{"d_model": 256, "n_head": 8, "rope_fraction": 1.0, "attn_scale": 0.177, "init": "trunc", "lr": 0.00992, "lr_head": 0.00492, "final_lr_fraction": 0.05, "seq_len": 1024, "doc_mask": true, "steps": 5535}
MLP neurons of a small language model. Each row is named by its layer, matrix (gate and up: input weights) and neuron, and shows model dimensions 0-127. Each number is 128 + 32 x the weight over its row's rms, rounded and kept within 0 to 255. A neuron's up and down rows have the sign that makes its largest values positive.
Before each neuron's rows, "fires after" lists the tokens most often just before its 100 highest values on Wikipedia text that the model never trained on.

fires after: "|---|---", " |\n", "ist", " "
L2.gate179 [127 125  87 104 131 146 115 163 162  89  40 132 106 116 165 160 110  66 180 112 120 102 162 166 189 138 134  80 152 121  97 156 102 128 176 102 195 137 171 103 169 159 108 199  70 152 107 157 117 113 133 118 105  90 134  81 131 161 116 138  90 159 110 133  80 140 125 164 185 137 103  60 129 174 136 153 148 124  69 158 148 166 131  96 165 107 127 151 137 148 129 163 125 186 133 175 135 126 100 193 112 127 123 129 140 113  70 108  62  98 166 116 110 145 113 116 143   9 115 139 146  50 141 183 161 128 133 136]
L2.up179 [ 90 101 178 145  87 172 104 154 129 107  87 141  95 120  96 134  97  84 121  66 136 116 178 149 165 112 183 133 126  96 104 154  80 152 100 127 133 119 171 130 154 154 157 155 115 145  80 134 159 134 105  87  85 123 110 106 139 210 133 153  81 155 184 117 119 161  84 106 159 160 124 100 111 176 154 182 119 156  80 142 160 174 130 108 108  90 102 165 155 151 156 121 159  74  80 186 119 107 112 152  75 110 122 186 131 151   3 117 140 111 166 103 122  76 135 152 159  62 133 134 100  74 103 145 135 163 114 146]

fires after: " the", " st", " W", " The", " an", "n"
L5.gate87 [116 104 170 108 135  98 141 131 127 170  81 162 142 103  74 195  98 107 124 146 121 107  90 166 171 149 162 109  81 139  76 127 108  92  95 133 121 145  98 131 141 140 115 176 162 160 119 133 136 144 127 144 166 129 123 134 153 130 187 180 140 139  78 107 130 111  93  79  92 111 138 180 113 124  93 134 144 116 106 167  65 155 102 171 142  81  96 106 118 120  99 159  57 114 121 150  72 169  85 141 146  78 175 123 167  87 110 125 108  79 159  86 120 153 132  86  84 173 136 164  86 138  86 129 166 160 128 158]
L5.up87 [120 160  58 121  86 117 171 119 119 134 118 134 160 130 106 113 129 129 177 127 142 146 121 108  74 158 114 160 151 131  92  62 124  88 101 171  68 106 195 141 127 169 193  65 147 121 179 146 131 126  99 124  93  51 130 101 138 164 101  97 143 151 175  95 114 154  82  99 107 130 100 134 146 147  88 123 178 131 123 137 109 156 109 169 120 115 112 136  92 126 117 124 109 100 131  36 134 115 113 198 102 185 184 117 156 114 122 158  96 120 133 113 114 144 129  96 171  61 157 203 163 152 151  93 123  57 159  98]

fires after: "|---|---", " w", " |\n", " s"
L3.gate543 [ 81 107  99 136 103 127 116 133 161 116 172 168  79 119 125 138 129 153 111 124 106  93 138 120 128  82 149 147 180 114 103 118  66  54 122 110 126 113 133  92  43  94 156 103 130  80 181 138 128  85 147 149 122 119  87 179 199 142 129 135  67 157 146 152 123 166 150 117 163 159 130  81  81 145  91 159 132 166  96 120 162 117 157  93 166 138 147 135 121 104 160 135 193 133 106 167 158 134 130 117 146 131  88 141  86  98  86 124 148 136 186 172 103 113  68 130 148 122 119 187 157  69  71 134 120 143  98 159]
L3.up543 [ 92 111  92 120 134 123  94 172 172 126 123 189  88 128 126 153 113 155 147  87 129  96 173 132 122 134 156 135 132 149 157 112  68 103 134 116 120 138  80  83 115 116 185 144 132 105 163 143 149  65 113  88 100 120  73 181 154 166 112 129  57 114 158 132 147 154 140 146 140 198 132 137  72 163  86 187 159 117  90 141 185 135  93 118 168 112 138 121 114  99 174 180 160 146 138 193 138 147 160 101 138  80  86 126 125 124  62 104 135 127 200 153  92  68  81 140 154 117  88 119 123  67  63 132 128 126 135 146]

fires after: "in", "u", "n", "ar", "v", "igh"
L8.gate601 [139  86  93 175 145  93 132 157 161 101 139 179  97 140 142 159 112 136 121 173 126 114 108 163 104 161  83  89 170 130 110 108  63 107 144 209 121 114 175 133 136 116 115  97 176 144 153 187 113 121  34 172  92 173 114 123 108 135 147 105 105 114 114  38  63 114  96 121 170 128 157 134 121 132  98 100 120 174 125 182 141 118  79  99 117  72 192 137 140 146 143 129 117 179 127 103 149 116 148 139 145 140 131 139  67 120 168 108 148 176 132 150  97 143 176 142 119 133 121 106 140 100 109 105 102 108 148 172]
L8.up601 [206 132 115 105 126 109 129 129  84 115  72 135 118  65 146 196  63 155 118 132 145 161 131 139 134 149  63 134 129 158 103 152 121  70 165 129 136 135 140 135 156 109 169 172 131  64 145 137 160 151 182 134 120 189  80 126  79 139 106 145  63 115 127  92  97 150 126 161 113 161 206  87 141  86 127 137  75 178 136 142 172 121 119 152 124 153 148 110 177 141  79 120 120  57 105 109 129 157 146 129 156  79 123 131 190 118 159 138 115  75 142  90 119 143 170  95 108 188  94 115 168 155 147  88 113 155  87 187]

fires after: " s", " k", " al", "ar"
L10.gate97 [122 134 182 138 165 177 127 134 139 123  90  68 126 175 142 109 152 117 156 129 142 154 145 134 139 107 198 136 109  98 145 136  97 121 113 160 184 147 138  69 143 164 107 130 143 149  81 171  82 188 126  92 101 163 133 150 180 162 130 129 164 108 131 128 113 148 196  48  67 125 107 149  64 114 183 160 126 112 147 144  45 173 110 141 162 108 115 129 102 128 104  77 119 152 119 102 146 123 135  99 210 132 150 149 183 151 139 153  86 131 136 178 167 130  95 147 125 125  83 137 178  98 127  79  83 157 114 127]
L10.up97 [190 114 173  89 149 186 183 138  73 193 140 140  95 151 174 153 153 175 131 159  99 114  72  92 131 161 116  81 157 156 141 123 127  90 123 191 135 166 150 107 112 113 115 180 108 153 164 106 137 168 119 128 214 174  61  75 150 153 135 152 144 172 137 121 139 147 118 137  78  64  45 135 148 111 110 144 139  95 172 108 116  73  92 129 124 167  92 158 102 114 187 168 124 114 127 124 188 134 147 130 156 100 119 118 171  94 135 158 142 134  76 135 132 157 138 108 101 147 149  82 135 115 113 180  88 105 121  83]

fires after: "p", " re", "f", " F", "or", " p"
L3.gate390 [139 124 104 131  96 119 197 119 175 105 143 168 102 158 148 152 140 138 132 137 133 149 100  96 188 146 170  86 177 183 133  81 167 132 124  59 149 125 142  72 125  86 101 148 143 149 118  85  78 181 105 100 134  79 139 140 146 110 143  75 129 106 139  42 135 166 103 107  96 143 154 169 118 123 188 144 161 113  79 110 126  73 104 127  55 108 108 133 162 104  62 127  85 131 181 147 107 169 152 186 150 150 165  77  72 191  87 139  65 115 148 136 105 126  73  96  83 115 185 110 129 110 116 114 119 136 175 161]
L3.up390 [149 129 115 122  56 133 192 127 178 116 167 165  93 155 145 165 131 111 103  78 127 128  72  66 163 187 131  74 140 179 139  87 150 137  95 135 157  95 152  89 130 140 102  86 161 148 141  71 108 114 162  58 128 118 165 199 164 111 158  97 172 111 157 109 114 182  85 111 120 107 140 205 101 123 179 135 152 105 152 118  93  76 127 121  98 121  94 136 149 135 139 135  90  66  92 138  99 134 146 158 145 138 133  47 126 164  99 113  77  85 166 109 114 143  94 109  73 115 164 137 137  99 133  86 130  69 139 170]

fires after: "s", " al", "os", " n"
L3.gate90 [125  99  95 140  90  75 155 143 135 134 160 119 114 109 143 108 192 131  78  81 105  92 140 123 151  52 154  93 125 174 150  89 121 123  89 110 127 123  90 120 144 137 150  60 156 159 126 116  77  85 119 135 121 113 100 111 131 120 155 128 142 106 141  59 118 128  62 151 119 133 179 120 159 140 149  99  86 153 154 148 102  86 159 117 141 119 163  97  80 111 170  80 119 113 100 136 102 210 168 138 149 113 149 157 129 149  80 124  81  83 128 145 172  94 133 209  93 132 133 112 164 120 174  83 137 141 146 134]
L3.up90 [ 95 127 166 212  62 124 158 143 110 152 126 120 137 101 159 169 181 115 140 123 115 155  77 151 126  94 120 120 146 143 159 103 150 150 100  87  87 137 114 141 169 145  86 123 113 166 178 117  93 118 162 109 102 124 148 105 169 108  83 126 117 116 223 129 138 157 134 101 149 130 167 138 136 159 111 145 169 143 150 194  63 113 113  88 126 100 126 100 115 101 136 124  97  60  90 122  95 136 128 126 128  82 113  95  98  77 135 114  71 176 138 161 174 162 127 122 170 105 172  94 151 137 184 145 156 184 114 137]

fires after: " ", " Un", " (", " \"", " d", " R"
L3.gate14 [114 147 101 129 151 206 169 147 178 123 174  71 163 100 106 125  94  71  88  49 133  80 150  98 117 152 136  84 132 148 130 108 142 171 154 108 146  94  91 140 110 157 116 118 100 123 140 168 130 110 188 112  87 150 139 118 162  82 133  92 144  99 110 118 159 146 101  88 109 151  87 134 142 145 115 102 120  90 117 103 137 220 111  74 130 134 129 123 141 117 185 158  58 166  99 132 111 160  80 157 118 121 176 119 163 124 129 184 142 119 107  66 126 129 143 101 161 104 111 178 228 152 102  83 109 114 131 157]
L3.up14 [127 161 188 176  86 109 136 152 162  95  65  34 176 109 185 121 101 102 134  70 123 101 143  80 154 148 190  80 122 138 110 135 151 151 203 148 149 130  86 101 146 189 121 144 110 161  96 138 113 181 162  96 160 102 155 166 148 111 175  95 155 149 133 151 145 120 110 109 157 139 131 141 116 141 132 116 189  97 130 157 105 155  81  67 109 144 103 152 105 137 173 115 140 186 101 179 101 162 129 109 117 104 173 135  77 106 111 165 178 141 125 130 137 110 133 104 141  86 127 119 115 112  74  82  91 154 113 134]

fires after: "at", "ar", " an", "n", "g", "i"
L6.gate447 [144 115 180 137 144 121 133 132 134 170 147 128 161 115 124 146 114 111 140 105 163 150 157 120 178 117 193 176 187 191 118  83 135 116 115 140 157 131  76 145  63  72 119 184 154 178 144 110 157 145 172 144 106 126 138 126 135 169  85 158 112  96 106  45 109 188  94 122 113 152 129 148  88 155 120  98 143 130 128 171  95 147 107 139  60 107 122 137 126 173 146 172  61 128 154 107 122  91 131 104 148 136 160 145 186  97 176  92 138  63  97 108 194 162 186 158 201 112 106 170 109 124  86  83 113 132 108 160]
L6.up447 [ 79 163 152 127 128 152 195 121 102 116 136 127 156 182  96  90 163 129 117 161 158 148 110  87 106 176 101 123 151 123 160 133  59 160 109 105 120 154 111  96  99 151 174 158 152 139 147 124 127 171  88  85  41 143 162 190 180 141 127 132  89 145 116 132 109 142  90 110 143 160  83 125 141 108 153 107 128 146 156 119 117 164 119 104 132  82 149 166  75 140 144 141 118 130  97 108 140  93 123 126  78 169 176 119 148  69 133 147  96 142 127 103 169  80 160 128 122 143 113 150 110 157 141 180 116 146 150 106]

fires after: " (", "-", "ar", " \"", "/"
L3.gate650 [128 112  82  74 151  92 172 145 137 157 128 139 233  77 107 107 137 138  99  97 157 128 151  86 148 138 126 152 145  99 129  90 141 156 112 141 105 119 106 139 145 145  97 180 121  85 117 135 131 117 145 128  99 116 157 112 152  89 140 104 114  67  94 155 132  60 113 139 118  96  81 130 150 150 172 149 118 130 180 121 144 142 138 145 148 142 119 100  52 156 161 131 160 200 120 153 122  99 135 165  88 115 129 166 120 148 132 149  76 196 100 107 124  99  79 162  99 148 128 170 165 112 215 127 132 121 133 150]
L3.up650 [143  51  86 144  96 122 116 145 101 108 175 166 179 153 157  88 134 148 142  91 113 110 156 130 119 179  81 120 135 123  87  51 132 173  88 127 124 140 118  68 187 141  99 140 138 157 125  60 114  88 170 113 121 129 144 143 145  66 107 170  94  75 160 155 118  73 104 159 171  88 131  75 158 130 103 137 132  79 100 110 162 165 118 152 176 130  70  84 118  97 152 124  90 133 111 131 120 148 103 122 128 119 165 129 147 156 115 144 100 139 140 131 168 155  88 123 108 135 182 194 112 138 198 117 159 144  92 108]

fires after: " al", ",", "ong"
L3.gate301 [129 162  79  49 192 143 108 218  97 118 112 150 107 133 195 158 141 177  95 113 147  79 138 121 141 160 111  98 153 170 135 109 104 127 168 172 114 137 114 111 136  99 129 119  99 121 192 110  82 128 115 105 171 158 109 144 153 126 137 118 143 166 140 124 145 205 119 141 174 127 106 132  91 121 161 104  82 182 140 127 135 103 153 177 117 144 166 178  70 137 170  70  69 172  83 140  71 140 144  93 134 125 115 121 157 158 102 107 128 121 140 151 124 140 116 192  62 124  69 149  97 146  88 107 164 168  56 163]
L3.up301 [132 116 111  93 165 127 125 156 115 123  97 156  59 159 140 154 166 128 127 118 155 117 142 128 128 169 145 105 124 160 166 114 129 121 156 121  88 142  84 127 130  50 111 129  62  77 193  65 105 136 114 144 114 149 146 137 122 133 169 150 132 178 150 128 122 197 163 175 160 164 147  53  76 124 183 123  92 205 137 139 136 117 116 146 129 121 156 157  91 143 160  87  49 143 104 177 105  94 168 127 116 133  95 102 147 133 121 114 126 128 134 101 139 137 131 175  72 125  70 135  41 191 115 155 138 202  91 113]

fires after: "20", " f", "g", "as"
L3.gate514 [167 184 160  98 125 174 100 181 116 125 130 148 131 165 131  98 114 154 187  90  75 118 103 162 154 111 130 159 214 113  46 152 181 129 161  98 164  98 148 112 158 121 124 140  69 169 125 186 135 180 165 126 147 110 146  87 158 108 131 100 154 125  77 100 131 103  46 103 108 110 128  94 133 121  83 132 215 141 130 126 167 125 141 104 117 128 111 161 105  82 160  81  80 100 108 101 169 125 108 136 124 146 120 107 130 177 143 127  78 109 224 139 151  79 117 100 113 155 102 110  88 122  92 119 159 144 163 149]
L3.up514 [105  77 121 118 106 208  76 157 114 147 146  94  61 103 106  93 154  94 113 109 103 128  59 150 121 156 151 120 169 123 143 109 177 130 121 152 150  94 137 166 172 150 101 106 138 121 106  92 104  87 148  54 158 152 142 122 131  95 151 149 140 133 100  89 114 155 129 123 139 125 137 164 111 159 130 139 157 164 154 118 142  98 141 160 120  34 141 165 120 183  76 172 117 102  88 125 161 111 160 128 145  71 117 124 140 138 126 108 124 149 151 131 110  71 125 207 135  68 111  87 150 126 141  56  82 172 132 145]

fires after: "20"
L2.gate166 [ 97 181 148  79 141 133 122 130 153 152 127 103 150 152 141 105 136 120 195  60 123 115 100 128 175  89 151 124 147 128 112  64  70 163  96 167 165 149 159  85 115  70  88 130 100 143 123 186  89 170 139 141 130 134 123  91 103 119 108 129 112 100 130 115 110 213 140 141 142 112 156 107 115 180 121 117 140 218 150 136 162 121 110 124 165 129 155 152  86 154  73  67  72 142 120 153 112 136  60 181 156 123 147 155 185 146 102 136 142 179 111  91 110  83 131 144 158  65 126 135 121 173 139 132 112 105 120 173]
L2.up166 [ 82 130 118 136  56 105 121 119 186 119 121 153 118  95 154 109 187 137 100  67 111 171 116 124 115 188 134 113 185 168 200 145  87 135 126 119 144  98  67  92 136  90 100  98  81  82 111 142  39 108 119  92 113 148 137 154 163 104 144 111 125 144 145 100 131 185 164 118 140 151 103 134 131 177 137  76 146 156 133 109 122 125 124 117  80 108 156 186  93 163 116  94  45 114 157 122 163 148 134 118 156 158 154 167 174 126  69 119 131 135 103 114  70  57  93 144 124  91 135 101 155 128  97 133  98 158 135 126]

fires after: " A", " B", "A", "b"
L3.gate247 [ 89 152 127 122 179 171 123 115 174 126 160  99 147 120 143 137  77 142 156  66 113 190 148 160  13 156 118 166  92 130 161 171 116 157 120 145  75 151 151 118  74 127  63  77 147 152  97 109  96  80 127 163 166 104  84 147 123 154 122  97 132 136 130  88 145 114 129 123 123 101 132 121  84 103 214 179 111 122 121 107 152 123 180  94  58 112 148  67 159 164 187 127  43 137 113 118 107 103 147 200 152  77  93 144 141 101 117 127  81 118 174 109 149 113 116 143 121 143 119 145  78 130 114 111 177 122 105  76]
L3.up247 [ 99 161 125 145 135 156 122 118 133 108 163  78 161 182 120 136 113 138 153 132 126 201 136 182  42 160 111 200 125 139 183 240 112 168 100 136 117 103 141 103  91 128  96  77 102 143 119 135  85 113 104 151 168 109 105 171 108 151 127 162 157 128 130 101 152 108 136 140 137 129 165  96  99  73 189 138 168 126 135 137 180 111 182  82  98  94 138 110 159 173 135 176  49 108 128 109 118 137 173 107 153  98 142 109 169 126 108 201 171 163 137 125 149 149  82  98  83 116 137 163 158 123 138 107 196 103 132  95]

fires after: " |", "e", "ue", "ot", "n", ";"
L8.gate98 [ 55 166 141 119 104  92 176  84  87  94  99 103 112  83 115 161 155  92 181  80 127 108 103 126 119 122 187 129  91 151 102  63 149 140 189 147 132 131 167 178 116 124  86 155 118 170 101  85 125 161 144 123 125 173  99 110 171 161 155 130 169 160 156 124 136 103 152 106 125 221  93 106 110 119 142  93 125 110 165  80 153  82 116  63 148 107 131 152 183 128  92 135 137 132 158 126 112 116 125 110 143 108 164 110  97 117 130 106  83  90 127  87 136 105 176 123 148 144  78 121 169 150 121 138 178  96 155 128]
L8.up98 [ 97 119  91 121  91 192 250  87 122 132 147 164 105 139 124 121 152 137 118 143 145  86 101 156  89 133 139 131 175 134  73 122 105 177 152  94 121 151  92 113 102 103 195 126 173 113 129 120 136 129  76 143 107 131 156 146 156  46  34  66 125 167 144 143 107  79 160 136 139  88 134 117 151 157 108 130  86  58 133  74 166 120 144 122 166 162 110 135  96  69 111 135 133  92 104 155 137 147 148 153 109  96 117 168 115 165 111 126 131 101 165 180  97 119  78 158 128 103 107  86 142 199 142 140 116 134 105 128]

fires after: " al", "/", "==="
L2.gate266 [ 48 113 141  75 128  88 131 142 117 107 142 113 155 165 190 123 131 116 110 109 122 156  83  69 191  77 118 112 142 178 154  99 135 154 126 130  92 141  84  81  47 101 116 127  88  70 188 121  93 118 100 181 132  98 126 162  88 106 110 211 142  68  95 130 102 149 158 108 133 143 126 113 149 133 156 176  81 191 171 108 154  87 121 131 125 125 111 128  95 109 118 133 113 135 111 185 105 127 114 168 133 151 127 125  87 104 107 126 105 163 123  58 133 169 139 167  98 210 187 147 143 149 120 112 170 148 104 162]
L2.up266 [111 111 163 122 121 147 111 125 145 124 142  78 131 140 184 116 185 176 128 133 114 122  96 103 171 148  93 109 170 192 177  63 148 122 174 134 173 142  68  69  98 119  86 128  95 105 164 101 142 106 117  95 137  90 107  96 162 114  93 168  88 130 143 128 104 113 103 143 164 120 113 156 132 127 147 136 114 175 166 117 112  84 155 101  83  88  59 124  82  89 108  87  53  99 125 132  75 154 100 159  87 135 121 140 122  66 108 145  99 144 131 126 112 159 123 114 109 134 148 147 101 143 151  88 178 100 107 153]

fires after: " ", "i", "m", "h", "t", "an"
L5.gate600 [115  96  77 162 133 141  76 119 121  84 164 117 179 189 126  83 114  57 138 141  67 136 141 123 129 110 174 174 100 136 116  60 134  68  67 157 132 145 131 126 157 157 160  85 116 135  85 133 142 109 136  67 113 148 154 159 156 120 119 150 138 143  82  98 109 168 162 107  51 103  83 120  80 158  86 163  89 123 127 152 111 166 102 148 127 115 170 121 168 121  80 135  62 168 200 134 146 173 175  83 126 180 153  89 125 201 163 184 169 104 146 164  78 105  98 118 118  76 140 166 101  77 121 128 150 149  57 111]
L5.up600 [119 134 136 144 132 137  81  97 130  99 101 117 110 136  86 113 103 103 157 137 127 119 205  84 204  67 132 136  90 145 136 114 124  99 122 105  80 168  92  97 157 108 140  80 100 152 161 130  94  85 167 143 186 139  88 137 112 126 200 127 114 114 105  96 145 107 100 159 100 126 113 158 140 153 147 153 100 131 151 120 144 115 111  99 134 144 138 146 142 141  93 112  98  85 181 177 128 137 173 130 131 119 126 106 154  76 128 115 158 140 109 138 100 177  99 102  91  99 164 142 113 120 128 130 135 185  94  66]

fires after: "b", " b", " B", "i", "h"
L3.gate663 [116  86 200 170 132 118  55 115 132  43 135 140 110  61 136 120  95 127 120 151 141 209  90 163 116 114 194 162 131 116  83 121 133  97 144 155 140  69 168  91 130 128 112 113 138 107 159 141 113 128 106 149 136 131 163 166 112 153 151 118 139 109  94 116 109 155 105 136 127  91 157 107  95 125 129 122 168 121 152 194 102 129 107 141  96  59 135 156 146 162 149 123  94 149 190 104 114  95 147 121 160 122 123  74 119 245 146 151 105 145 163 181 110 148 152 141 202 135 120 195 157 201 140  99 182 125 125 120]
L3.up663 [170 100 145 122 120 158  95 103 177  23 140 126  84 128 125 152 135  93 116 114 129 170 162 137  58  99 185 159 110 117 155 135 143 114 135 140 128 151  98 138  72  98 190 118 114 116 171 107  91 100 115 159 130 130 142 171 120 151 210 144  83 151 163 135 147 150 143 100 117 105 130 111 117 155 116 210 157  94 177 177 115 181 109 160  92  96 109 154 161 140 196 141  91  92 133 117  88 100 131 143 189 108 143 109 113 121 170 100 136 147 117 125  84 155 143 110 118 194 127 129 122 200 112  96 158 164 105 124]

fires after: "p", "f", "v", "g", "m", "n"
L6.gate200 [172 108  69 135 112 116 124  79 124  82 118 120 129 127 115 117 159 132 189 118 154  86 110 124 100  52  99  89 118 147 156  76  91 124 130 124 122 149 124  56 102 124  70 172 121  69 163 163 110  63 131  77 154 132 144 101 172 120 110 123 125  71  87 100 156 141 123 134 180 101 143 112  82 101 207 118 143 120 164  94 107  94 102 152 123  48 109 156 145 146 162 100 106 118 130 134 117 181 141 192 167  61 166  88  83 108 144  94 106 138 111 127  39 101 129 108 136 147 151  99 185  91 157 128 139 117  81  96]
L6.up200 [136 112  81 102  69  61 178 181 126 108 128  95  83  92 184 102 174 141 101 199 126 151 133 160 166 165 140 103 107 168 113  96 144  77 153 102 149  88 154 158 126 167 149 154 134 140  88 129  95 105 132 126 105 112 109 104  81 110 138 105  96 118 155 131 169 149 100 165 194  92 143 129  86 130  75 101 114 113 139 150 128 108 116 114 130 174 148 125 209 116 124 159  99  93 121 118  97 123  80  88 156 143 143 119 189 145 122 161 145  85 120  71 124 149 119 139 105 175  88 188 205 130 164 125 147 119 130 126]

fires after: " b", "i", "b", " B", "ab"
L3.gate212 [ 96 114  92 155  87 123 120 137 143 153 111 121 133 171 176 124 141  57 156 135 166 137 133 142  76 192 114 178  74 132 141 123  79  83 126 113  84  78 168 115 111 154 105  95 154 148 117  69 150 100  79 123 132 102 109 159  81 117 127 117 153 182 143  93 154 136 124 177 119 179 151 109  68 164 111 139 112 151 152 207  94 151 158 163 197 131  71  95 155 159 180 108 117  87 104 102 128 124 119 136 145 136  83 182 196 101 127 129 125  81 142 134 124 107 172 107 132 149  75 117 133 130 170 102 188  97 114 129]
L3.up212 [124 206 129 171  88 140 121 147 168 144 126 152 162 193 178 112  43 155 118 134 159 130 131 109  83 169 121 134  85  79  91  76 109 160 100 123 144 152 211 108 114 119  94  73 133 145  94 160 163 115  75 149 144 120 133 142 134 141 128  82 155 129 115 120 176  89 163 119  16 139 145 119  74 153  96 215  97 150 117  93 165 112 125 147 146 114 160 134  91 187 103  46  98 180 111 154 115 108  95 135 108 150 129 199 143 142 102 142 120 104 134  91 171  51 110  89 119 106 143 150 154 130 130  94 111 183 100  89]

fires after: " \"", "/", " (", "-", "\n\n", "=="
L3.gate300 [136 141  46 132 141  93 140 199 148 150 108 107 136 130 126 141 127 123 117 126 164 120  70 163 145  87 163 129 184 148 108 112 134 139 129 109 189  97 125 133  94 105  60 134 135 114 196  75 151 115 133 137 159 144 136 138 117 170 145 193 147  65 129  92  93 112 122 124  99 161  62 100 126 131  64 166 151 108 149  33 100  80  80 120 131 149 165 152  88 141 183 152 116 180 149 153  90 116  74 149 114 141 101 140 103 113 151 137  69 195 106  91  96 134 101  95 120 150 109 144 110 119 153  85  89 146 120 128]
L3.up300 [150 125  43 105 136 148 140 151 162 178 131  99 158 124 111 130 123 137 110 103 122 108  84 138 100 111 160 104 144 158  90 144 123 112 173 106 170 164 123 151 132  79 100 105 112 140 165 140 153  97 128 109 136 143 104 141 120 142 137 153 155  74 108 106 112 101 133  97 128 121  63 200 159 120 119 186 139 124  84  89 115 104 112 131  78 125 156 150 148  95 187 149 138  64 134 139  83 142 128 101  70 172 136 208 126 138  96 116 103 142 132  55 114 153 121  91  97 145 111 159  52  91 116  92  88 113 136 138]

fires after: "ub", "-", " (", " \"", "'", "|"
L3.gate640 [108  85  98 111 115  86 198 105 154 183 137 116 135 151 102  95  84 157 134  52 105 178 149 114 153 144 136 106 107 139 142 119 159 148 111 164 161  68 106 150  89  81 148 155  87 152 135 146 148 120  95 108 127  83 121  74  94 100  76  71 111 115  49 124 169 143 144 120 102 128 118  96  63 103 108 123 123 126  99  68 191 206 155  90 166 110 117 133 101 135 187 162 118 200 176 164 181 120 121 111 144 135 100 183 129 108 160 151 122 113  96 121 105 117 115  91 129 142 108 111 108  98  87 150 221 123 157 139]
L3.up640 [137 116 122 148 136 124 177 130 120 134 139  60 171 164 107 129  91 171 134  64 162 178 151  98 154 149 135  80 113 110 109 181  88 133 152 126 171 118 158 115  90 102 130  97 110 189 117 187 113 154 109 166 138  99 132 123  88  92 102  79 159 155  94 107 125  29 125 144 135 152 124  99  83 147 135 109 159 133  86  65 210 112 125 102 153 189 103  99 127 125 168 136 116 192 136 144 153 125 119  71 170 150 115 167 159 125 123 151 130 110 107 149 118 107  94 123 121 163 187 105 133 100 128 133 164 124 187 137]

fires after: " al", "it", " b", "ong"
L2.gate104 [ 92 109 120 103  98 118 101 119 146 103 128 149  60 111 104 100 180  89 103  79 126 146 123 131 132 120 110 114 162 154 105  99 168 196 158 112 126 116  84 157 135 112 125 131 116 151 128 152  62 111 105 155 164 114 145  96 152 107 100 154 109 145 158  66 128 166 161 114 161 184 178 117  62 156 137 134 112 116 121 114 151 103 133  52 146 137 118 130  48 150 152 114 108 163 122 197 123 155 123 127 182 126 151 136 104 138 131  41 113 121 142 188  95 121 106 128  88 119 141 177 203 140 169 114 136 166 148  63]
L2.up104 [ 88 144 117  77 123 165 149 125 106 110  97 153 102 133 118 124 166 100  82  62 127 126 127 146 157  91 111 147 136 165 111 130 152 200 129 136 135 127  63 164 113  77 127 124  77 176 127 130  66  95 138 129 142 139 107 118 104 105 135 159  91 164 161 124 113 168 187 127 130 145 132 103  90 134 148 171  96  88 131  72 141 110 150 109 147 143 146 117  45 149 172 145 107 146  92 142 130 141  80 119 153 178 137 137 114 166  77  68 135 139 174 106 107 128 137  93  50 168 164 148 166 174 125 130 142 165 162 109]

fires after: "ot", " ", " (", " \"", " m", "/"
L3.gate161 [148 100 164 135 177 147 137 144 132 130  79  70 127 123 160 143 104  95 128 101 159 131 169  98 112 136 126 109 103  96  52 140 153  83  57 228 146 159 129 106 108 104 133 123 110 162 158 196 114 138 138  90 151 117 123 145  96 180 159 108  93 183 141 110 145 108 116  92 145 131 119 117  75 172 104 181 111 124 131 159 121 117 171 104  91 178 107 138 111 165 202  77 171 170 145 114  88 126 155 111 125 138  86 151 100 103  96 119 100 166 132  72 124 131 127 129 132 161 122 140 159 124  73 180 154 159 198 172]
L3.up161 [152 140 170  89 124 160 144 157 130 120  75  58 155 130 178  91 126 169 129  69 141  79 140  93 160 125 158 101 132 118  67 150 134 130 101 157 114 185 148 123 139  94 143 147  99  85 132 134 146 141  89 181  94 136  67 130  55 131 108  87  91 206 150 139 136 106 154 182 140  79 106  93 113 194 103 157 128 174 172 174 102 119 156 100 182 145 120 116 112 118 162 121 136 166  99 194 141 145  72 109 145 156 114 122 106 107 127 118  99 137  99 107 138 163 106 157  93 175 123 101 138 129 131 179 105 152 158 129]

fires after: " s", " S", " T"
L6.gate477 [110 160 137 121 103 140 131  47 170  99 118 147 170 127 147 124  68 132 135 121 122  69 122 160 166 116 192 167 116 140 163 106 169  83 150 180 160  90 126 132  98 159 175  86 168 123 157 127 139 146 134 122 100  82 106 108 172 161 118 138 118  82 148 160 104 162 154 121  91 154  87  69 121  90 174 184 114  83 119 134  94  63 100  74 140 149 132 135 147 124 107 132 113 163 140 132 156 108 148 136 169 151 100 171 126 125 176 123 159 140 108 149  94 142 168 152 169 103  89 107  96 168 160 118  95 132  98 146]
L6.up477 [127 101 166 159 136 162 146 175 139 123 144 116  78 110 106 155  67 125  99 134 191  79 156 100 198 126 101 118  92 109 164 113 217  85  94 111  85 154 109  93  88 144  90 174  74 135 153 172 123 175 137 145 161 188 162 106 105 108 104 135 118 133 113 198 128 136  35  65 146 136 112 132 135 182  55 102  73 170 123 139 118 160 107 125  96 121 135 113  92 139 139 141 166 102 121 133 140 121 106 127 124 132 124 148 151 122  60 122 116  95  98 171 131  98  92  82 100  49 138  70 169 135  89 132 108 134 165  86]